Part of a small language model's weights: 8 heads of 32 (4 for keys and values), 21.8M parameters.
MLP neurons of a small language model. Each row is named by its layer, matrix (gate and up: input weights; down: output weights) and neuron, and shows model dimensions 176-303. Each number is 128 + 24 x the weight over its row's rms, rounded and kept within 0 to 255. Numbers have three digits each. A neuron's up and down rows have the sign that makes its largest values positive.
After each neuron's rows, "fires before" lists the tokens most often just after its 100 highest values on Wikipedia text that the model never trained on; "fires after" lists the tokens most often just before its 100 highest values on Wikipedia text that the model never trained on.

L15.gate820:091100141130137077179112160067136135120160154146135137166120116095081110154139120051126161161134156105117101142133113119109143084151118132148140151178140114102146142136102128102141125105152126103155101102112154132153101126089122118139123086132150122116126118112110115136139129093120111126095095099154156119139103132118084152157101094094115130135132095123092144109129121164111163142105
L15.up820:100144129129119102106141174139140144153117106154097131093116120133126149078109140103161158113129146167125124135096115098096094132116093159165108119145103137096134125143094156125142188108138170073091117114103160152084083092139142131157147161133099100146150100151156122177151096131140132104126130087099165154124119123106103117110139141145074135130137123143126147093114119136114140145144
L15.down820:121074180116133122136119111103113103096149145112183134098117130124130140135145131140125123116162154113136154140131142138106141113158107111121151171120106117139165132128124113129153120152129101106085124150152130112125111176136171104132154142128149151160124104149129121157099135106120120104116135110069156122159097082128168137095141119117129140071098149125131122088124125134116115114088
fires before: "- "
fires after: ")", ".", "6", "7", "}"

L5.gate657:111139135139140160140108137098180113099153175153144130156196077169119100102130137148118112157080113107092122154110124110101100155149109132115135124120164104101177118175154094098116119160124141107142126096099135132131147140148118129104129102153159131102116098093097157166075125159118142139121106164104106134151105115147137084143137079158116088170140140150141119107150110117137147144133
L5.up657:114111123106146112149151121164103137113098161137162103150119143105099168111154142127118136122120111128171145150093106081152108177124134093136162120165104149150116086125110126122128105185171146111146147154152118132157118111144150165090166124125125142136118136109115115157116131118128145125134141093110119171107116096097167118073134136095110140133090093133155107107121124157114137095138
L5.down657:081119145137085114118134132135120105111164159103134159087115140137138117151123126120140118097079107164146144141153132143155182111149131120137147126105094103179176117080156110127143137137122111132113067114116141114094124085085150110133096171113086138121136145113130130117128112129125146127128110171107141141152158117141137127130112121158110175098126162103109098110147141133131155138090
fires before: "| ", "– ", "|", "fication ", "medal ", "land "
fires after: "| ", "Gold ", "Bronze "

L14.gate51:127190124123136144111132131140168132118106144083116115131120117075080147119111142164164092083093147096119132136151162136148126105099092110105118131106117155133137154147107098118158117095102159106169160128101137148116139134147123089103148143125140129129183046109132175121110149131126144130125108113117143115119100142094113160103149102149117118147134070109110182134111125149139134155091
L14.up51:125148120117124129105135139156169104112127115125144111141110127097114155153093143116128101151119176103081138131125115106137140114098105096102132125121092161137135146147123085118110089114115124093128190077116159147136126089177084087120105144119093111109132066089119146183137098096148169127147120120088125169144152157111128190104140145116134151158142127116129125174109089176118126130127
L14.down51:152118138145133140112113112126124114129137116143133130146155125141160120116120131121143146118138138097133133132118155125130131109105128130127138142117113120145132122117127118150171164134139138113132126130113116127073123142140142126128105143126132125111146000118109121133135152123133133138105150138141116141144117132141109124135120125116121121136096160128116124140130122135147143129092
fires before: "| ", "==", "The ", "== ", "- "
fires after: ".", "|", "\"."

L7.gate791:137121090098120114124142163104178147143157136131124123128143086124166113115158111139142123154154136115154165118148099144073140140104106135170163153108144085118128133125139106067145097136096132136127106144149150110112139149091131159150129097160145150117111098125181121104112101104110147110083106124099103177134123116084116156144157115127127120109117127155145111116082094091151109124140
L7.up791:139156107136128098119147126103156092116111117127121158129105131108133121118105135155136131148170125075081143069106118152084147137097095132119087120162211069142130144163157110096101145144128136107099135136128165117099174132098174130138102125146092123133112142111166166078131094112121123112146154133084119137124125140101099148143150150136137137101112127110083147132118104137148150142127
L7.down791:103119107101164105142097086143104108110108159113093133105128145105136110088136141108129099127126097115148087103126095182133120150128084126173153127119139126114118154129133137106167137134137110124150112136133090130126087140108126104128122100134107107124118150127139123101145124169123149093122126144097155103150120105146163152130167139132163157158144172143144179120093153087115142127169
fires before: ", ", "201", "200", "202", "199", "| "
fires after: "in ", "In ", "sp", "Jul"

L3.gate729:164100132136126081134105091157109143121100131122094178131180095125127097123134125130136158188143088125104136124095121124114131140136139116155113124097123146135165180166137073150094106110111132090118065174120115120125097116141124107156126094154121078133113100132126131124156170134171141132149146169131128092178116131156136140079148151155110150089135117119083130107145176102137126123112
L3.up729:150118126153145110115132121151127121108145180157171141146101154121111128132112128133091124120127117109124072124146096176134157159120150100135101110155091135132116142118131099154137104096153142134120118140101125137147122127144147067135146140094150099146120147135114136142150155116143140152114132126137109143110152130154143113120174086104083155085154160152092140109123154113129142165157
L3.down729:113152110143122120148114130108135093112164125146096096119129140135133125090083122103115137164129132128144135172103159120158108141108125113144120151124159132147174116182129138116134130135095140113153096097091098102140144113125131085161128102170141099133163151122117135117143120119098120134122108115087119121159142121153082142135177151122092139140110130113099152097123098125141090152145
fires before: "medal ", "| ", "– ", "rol", "'"
fires after: "| ", "ot ", "L", "P", "S", ")"

L3.gate747:120146149131104113121119147108167136120092139141113121132192114138183116130178138145141083115151157116132189128136115154124076120159143145132116105109133122160154160111108164120154134134107136128134081127067160111119126145091177117148170137138115130124117112124165106095109138100121128091128153128099109136138146133135127122130131118119124103107150142172122154138085138125136152141140
L3.up747:167092108112079183118119090132141128115110113122197110143130131125144139101156171128124138176113096146162133059123111106120150127108096109129099145093103124126156097158113103108097150156101097107152125145145104133137199139108160114158125121135121138141113117065138172099097159121114153144107139109146136160141101125123124101151084114117142092119145134092084110157143122122171116111161
L3.down747:143188144112143144111167093124098137149123100129163185127065133111140093136137106136134127154126163107087107153145102133115117136121162119135145112117153092127128091096092102102108090151145177129121091143135122117160157096109145170085166200092110124122130167088110097157086101134093115165107105123143107125120182123123118083181123131167116131139142123130151104163134109114188107134168
fires before: "|", "| "
fires after: "| "

L2.gate453:125114165109072093138124141125119146109121127140125149127148121134182149118109138140121133119147103115122165119084162164107115099106150123117165089089133118126131137107141159102189104115128132096140096091113143132134115078141099116135116167135131093102111153168159115093127170120125143136128121109150144099146120139101161196111179108081106120150136158133136151068114165160142094129137
L2.up453:140120132128146139107155142110131143121136116087158159131145115106140157123149156139103157116162126170135141121148096115159154122112108140123142128125139173150150118152111149130128098150122171116106122159145119172090174135126118165127124111102142134129124050116097112142129111116151110130113131134082126100097153129094119131143130097105108146078147138126125134121142123148133155131140
L2.down453:099118148120090113173082094145140057131122105131110131114112101108135154175110123123101142158129126089139124162133129117151163167198120137129072111145145122114180122126129124137125162144101160133150131148143147138127119151168121142139131126141153151100114122097170101126094127122156171146163098127096147137132162177130121118106099113146110121105130143112151130107141097145127133127126
fires before: "| ", "; ", "|"
fires after: "| ", "; ", "–", "- "

L6.gate134:130153115110137168104121129108138114088073120111151130128106143128145160123144126129185126110126180100175155153145125135120149128161100103124072159142138146116135125129152120073138138122149132069146155161121134125157145135102152108114164164146099112131173117121092091115086130133104127143144119144112097149137127130142108120078120155142091130127134142152155152139115136090124131133174
L6.up134:149167122114132128115135126121166084155157133120172115157127100123108118143097146143165115112139155169134129149123129188110121162159131085128116102091142176126140142088105130134159135137160147069138102143132135100118159125100141107095138120096111119134143124103129132112139135120110087165115140158142088140129115110159142165089140157125109134103132184089161145133127135128113079137126
L6.down134:114130129128095173126070078061159099136140128113111140129107116109154195113119093096155097111103158118127130172123135182169150142175150095142143145140147142152152141163153124101129087139107136111137112140157132159141136109116129140164108166122076127103136149158109105126132111181084119140143106131084127125116141147131090101113122132161089121112155141166112152140063104135101110105111
fires before: "| ", "(", "di ", "k "
fires after: "| ", "R", ".", "L", "G", "S"

L4.gate596:146148148120110135103106171171106141094186140136161130118183163179111109096122132131127107148097122123111136139145108143163111109132171159122095108108126111149131105124137140145152150169121094130124111102126123126124125131107098127088099074131122111097150134123135099134121156123133114104112115130168102125109089143137122159107119115078137185123164155134129141152112134132112182121189
L4.up596:115117121136113185148174081094106151134157139103150128126174115118137140077126116182156125146173141161112129086106140143151160141130144170132095118173144163166126176162122145078149107112119133159131104119125145147153094126089132134166109069135160118147128111117095129129148158152114139111127098147129132095135149114114140128126167125131150157123163082104113150128126166101160141129138
L4.down596:151106132150116130120073125155143089142177160119168128121131115099106114132090125152132116117118130076119104195163159067146110151114140113147128127149122090139136118116125131165115108171113112119096104163101125113123129106107117096120109127128150131120158117143132132146136094096129123104134122112156125141156115099120128125110120148069102131113156159118147114146101107125144130133158
fires before: "; ", ".", "et ", "bu", "mon", "–"
fires after: "| ", "; ", "K", "M", "Kh", "S"

L3.gate117:111115123185138128130083157128156163094126124095183144120143102154132144160130138143135139177151122124134163089137075120142123110110115096150113152160214149137137118131119135113158167109157114113133115125113118119114106123114168106118102117132114111120133131103141120090133175149126142072170100149093097138139135121135129100147121112094118139133099101148108145158162139113115125128139
L3.up117:140085152158108099097139124148154116123129128156160123100144125138079161130152103183160108159139136120142115141151113114136139095075095129144160040116134115177127108109149115127155121091154127144108123164095110134095125117117169116133111099081105120081144161110154143123127156152110128144180077140132121119136130147111133128099155159086127135161111147129118096110148118124151123139177
L3.down117:102127125135127140121112141088190113126147150127130140105143126115130155146110126091147092084137130135136136111129117103183140101108161151112150133071163150130102164138173160131144125171112112139155151170138139122114127162097131159174087129136132128146137096151092133162137161116107067116127169165132161155129116125173138092086126152176120087134109137152138169172158143134148108149143
fires before: "| ", "– ", "medal ", "or ", "(", "et "
fires after: "| ", "Gold ", "Bronze ", "third ", "L", "Chev"

L7.gate444:166161105174115094118143129141156103127096125132137151125147142170130106145085138106145154104118136111116171129104149141125130136161135149168126133087112149157135145129138123156147105158100114100161129131139118133095173144117138130119148121127155164093114079099135137115110164152151144085122153146113098166123135170111151103123120143134073106099147113138153131136103118125133120081149
L7.up444:134099122141088118189114133181097142119109123097106151158102109147161124140141129140107112142109155150120139153088138081147132147139127127102133133128110160077178132124121125139129155118101081127135110134115128096106135100130160137102151134089084111165145125115163138115149145143141127110107122123087092130157142131094118112106080116141108103101120186124111165110119086136122136073126
L7.down444:135120136133154149153151121117131116125138136172125125121125129101116139110100117146112129078117164139115145113143121131162149095152145107161171124159116111138148124112137123141107117163145117137146114084167151082142159117148159148118113144141108105141125126148163113141103136135076134115163158114135096172165171174116113108157141165177167138092123159124131151158110118149116178147158
fires before: "| ", "|", "ill"
fires after: "| ", "ab", "D"

L5.gate80:108100132135079125117094127095135136102186116177069141102167155137142171127100143156095128101145099088157141151098107127163143107182110109131136129092134101129129101155152119146195097125153155105129094122152153122127139131113140170110122107103106136143154120137124094153135152151173140093091172132125138119121101116134090128102117112092095128104150127140182148109179087153125091071127
L5.up80:124151133126140166093114107140117132115107090115175105145154132124147075140114134160122142149163128095111108139150112127102143132122169123149146158131155129146088126123122139123135147178107166143106072150159139096144125162141116128136107165104149126142138111174097112125100102114113128100135110138156077111149132115184096140164151131129111135114134106169137112071101114139129145103129
L5.down80:111113153112120126091148150144109168142156141114125147111107139130116096133124128106093119104125110127112119133147136132153151154136124072137152107090115115129119116123118110143133130099086111171123120115162098156128123165117161173126129096113128109160155138145156142135119134093092147115095148129121162169131113119097163143155143139109088144110156128111136127124130123150082156120126
fires before: ".", "th ", "; ", "| ", ",", ")"
fires after: "| ", "; ", "Si", ": ", "("

L3.gate207:143114134105144145139111141172163133112159136099120150124118110162128071125109139165113150137135116113125120114116105133148172103160146140137165170100127138157139174133147117135118149151124158098147111152168122149139123107139159170115095162138111124141141122163154123110163155103141148115094148112128163164159087125095098118087127152108170127107155166138113135082111124144107137135146
L3.up207:157112118125148119153127093170131123103143150072112149091130145111154071119159130190091140102114114102156116127131093181155151107154136125128113163130142145161117130131106142114181130140083147119122130138128157109138150118134183165099138135143159120108117157132138128118124191136159117084111119132126146143099123114122099069098138171126121152129127135117113148114116187180151108106095
L3.down207:101144157135127160121145136147097146146117168135101094125145089127095106178124119117104121091145120128149100134134137139143131110111123122165142148155126099142102134084147111133127143143132165127141098093125157107114098119133161147082106143131113148150154145140134098142119141134099183094107136135135137168099115161109072154088076150139138158109157163123134106102131095114135133196164
fires before: "| ", "|", ":", "; ", "."
fires after: "| ", "; ", ":"